Weights of a small transformer language model.
Size: 8 layers, width 224, MLP 640 GELU, vocabulary 1035, 4.66M parameters.
Training: a variant of Muon for these matrices, 10526 steps.
MLP neurons of a small language model. Each row is named by its layer, matrix (up: input weights) and neuron, and shows model dimensions 80-175. Each number is 50 + 15 x the weight over its row's rms, rounded and kept within 0 to 99.
After each neuron's rows, "fires on" lists the tokens most often at its 100 highest values on Wikipedia text that the model never trained on.

L5.up385:36 36 48 42 26 36 31 55 51 44 55 67 58 30 63 60 46 61 74 41 44 36 45 65 65 56 33 65 51 59 67 31 53 34 36 43 30 51 45 47 51 56 43 43 31 49 34 53 48 55 40 77 21 06 54 58 66 72 55 49 68 77 28 45 53 41 60 50 17 42 35 43 56 46 64 58 31 45 52 59 47 68 64 68 73 35 69 50 27 76 58 68 46 71 29 56
fires on: "-", "al", "ver", "ric"

L5.up205:66 71 43 49 41 71 68 55 46 46 46 31 37 44 76 68 47 43 67 42 56 56 59 33 42 38 46 64 44 68 27 53 44 60 33 74 60 36 63 57 68 14 63 31 53 42 58 76 42 39 46 54 56 51 32 46 26 47 57 43 28 40 56 43 63 29 35 53 48 71 72 43 82 27 45 37 57 42 46 45 62 48 42 62 60 44 79 17 36 50 82 60 32 82 28 56
fires on: " W", "w", "am", "l", "o"

L5.up543:64 31 56 46 48 51 56 39 41 34 43 13 23 28 48 56 38 63 63 75 43 47 50 27 31 37 84 55 68 52 53 31 71 50 59 53 41 49 53 65 55 35 40 55 74 13 52 33 37 68 29 70 77 38 42 70 53 58 47 34 55 66 40 77 58 64 54 20 66 37 72 47 45 53 45 41 65 56 66 42 61 56 31 59 67 64 64 36 58 63 34 35 61 20 68 55
fires on: "S", "um", "es", "ș", "as"

L5.up62:45 43 38 33 46 78 47 69 46 07 61 43 59 30 68 40 62 51 47 34 49 34 82 55 54 46 47 41 39 35 72 64 52 39 46 52 64 49 52 54 61 60 27 51 32 59 61 27 64 76 36 32 58 56 80 53 57 56 43 51 56 47 64 41 17 49 48 37 42 69 57 64 59 34 66 46 51 59 65 61 43 34 60 24 43 47 65 44 29 56 82 52 51 55 26 62
fires on: "y", "ry", "v", "ab", "ay"

L5.up375:34 68 67 34 60 62 49 44 43 42 39 39 58 54 50 44 52 53 44 50 70 64 83 22 68 37 38 53 37 59 40 58 77 23 46 32 60 38 41 60 57 77 51 43 66 23 19 42 54 46 44 45 49 59 52 57 44 55 57 51 65 59 47 32 53 31 35 69 35 67 58 20 48 66 59 59 21 39 45 45 60 60 55 42 55 08 74 69 55 58 46 45 62 45 58 07
fires on: "th", "ew", "et", "an", "or", " al"

L5.up312:70 47 43 31 43 50 39 53 66 58 30 37 59 49 45 80 64 39 50 27 28 28 56 45 50 66 54 36 45 57 60 45 63 14 34 69 57 41 62 62 35 15 37 68 54 37 42 52 78 68 35 27 28 58 81 69 46 41 44 61 55 66 62 37 57 61 45 34 39 54 54 27 56 45 40 75 58 54 50 41 34 60 29 56 46 48 34 40 73 39 72 63 20 63 63 64
fires on: " A", "A", " U", "á", "-", "U"

L5.up275:16 43 65 52 70 58 60 42 24 49 41 55 75 30 40 58 33 65 41 44 42 42 55 61 49 30 68 47 20 71 60 28 55 72 18 51 39 62 20 82 54 34 27 45 45 39 40 78 47 48 57 19 64 48 58 46 55 65 56 41 47 43 41 52 51 37 38 35 43 51 57 40 67 57 35 56 47 45 52 58 52 41 57 43 57 70 65 56 69 36 28 40 41 62 51 49
fires on: " al", " f", "ro", " he", "ly", " to"

L5.up304:68 46 26 46 41 74 49 61 40 58 62 44 28 39 74 55 46 64 36 70 33 42 62 61 42 48 25 59 64 57 66 38 32 48 46 68 51 40 44 49 52 65 52 36 59 35 57 48 34 72 39 36 62 38 49 46 39 40 66 50 48 50 52 55 72 59 56 23 52 47 47 79 42 30 36 61 61 51 47 26 73 39 90 71 72 13 50 55 53 75 58 43 32 68 74 30
fires on: "m", "av", "est", "ut", "r", "ir"

L5.up316:48 59 47 47 45 33 31 47 38 38 55 42 74 42 43 49 53 26 58 42 54 59 72 55 64 51 65 35 44 51 52 73 61 39 43 46 79 39 52 46 28 64 36 49 21 19 59 61 61 62 46 38 33 81 42 77 58 46 76 40 58 49 54 37 27 37 26 58 45 33 26 58 56 32 16 42 24 42 52 69 34 23 31 33 47 34 31 44 61 45 56 24 62 42 53 39
fires on: "ou", "in", "d", "our"

L5.up72:51 47 48 67 63 47 60 51 69 50 29 49 58 46 66 70 68 69 17 41 45 80 60 79 39 51 37 55 36 58 30 21 42 58 42 44 50 11 45 35 57 53 45 67 42 66 64 32 53 32 58 51 38 13 33 45 76 72 69 39 36 57 58 53 84 41 77 47 39 64 62 56 20 73 44 48 47 46 60 04 42 76 67 59 30 43 20 62 46 53 34 65 76 60 47 53
fires on: "l", "a", " s", "em", "j"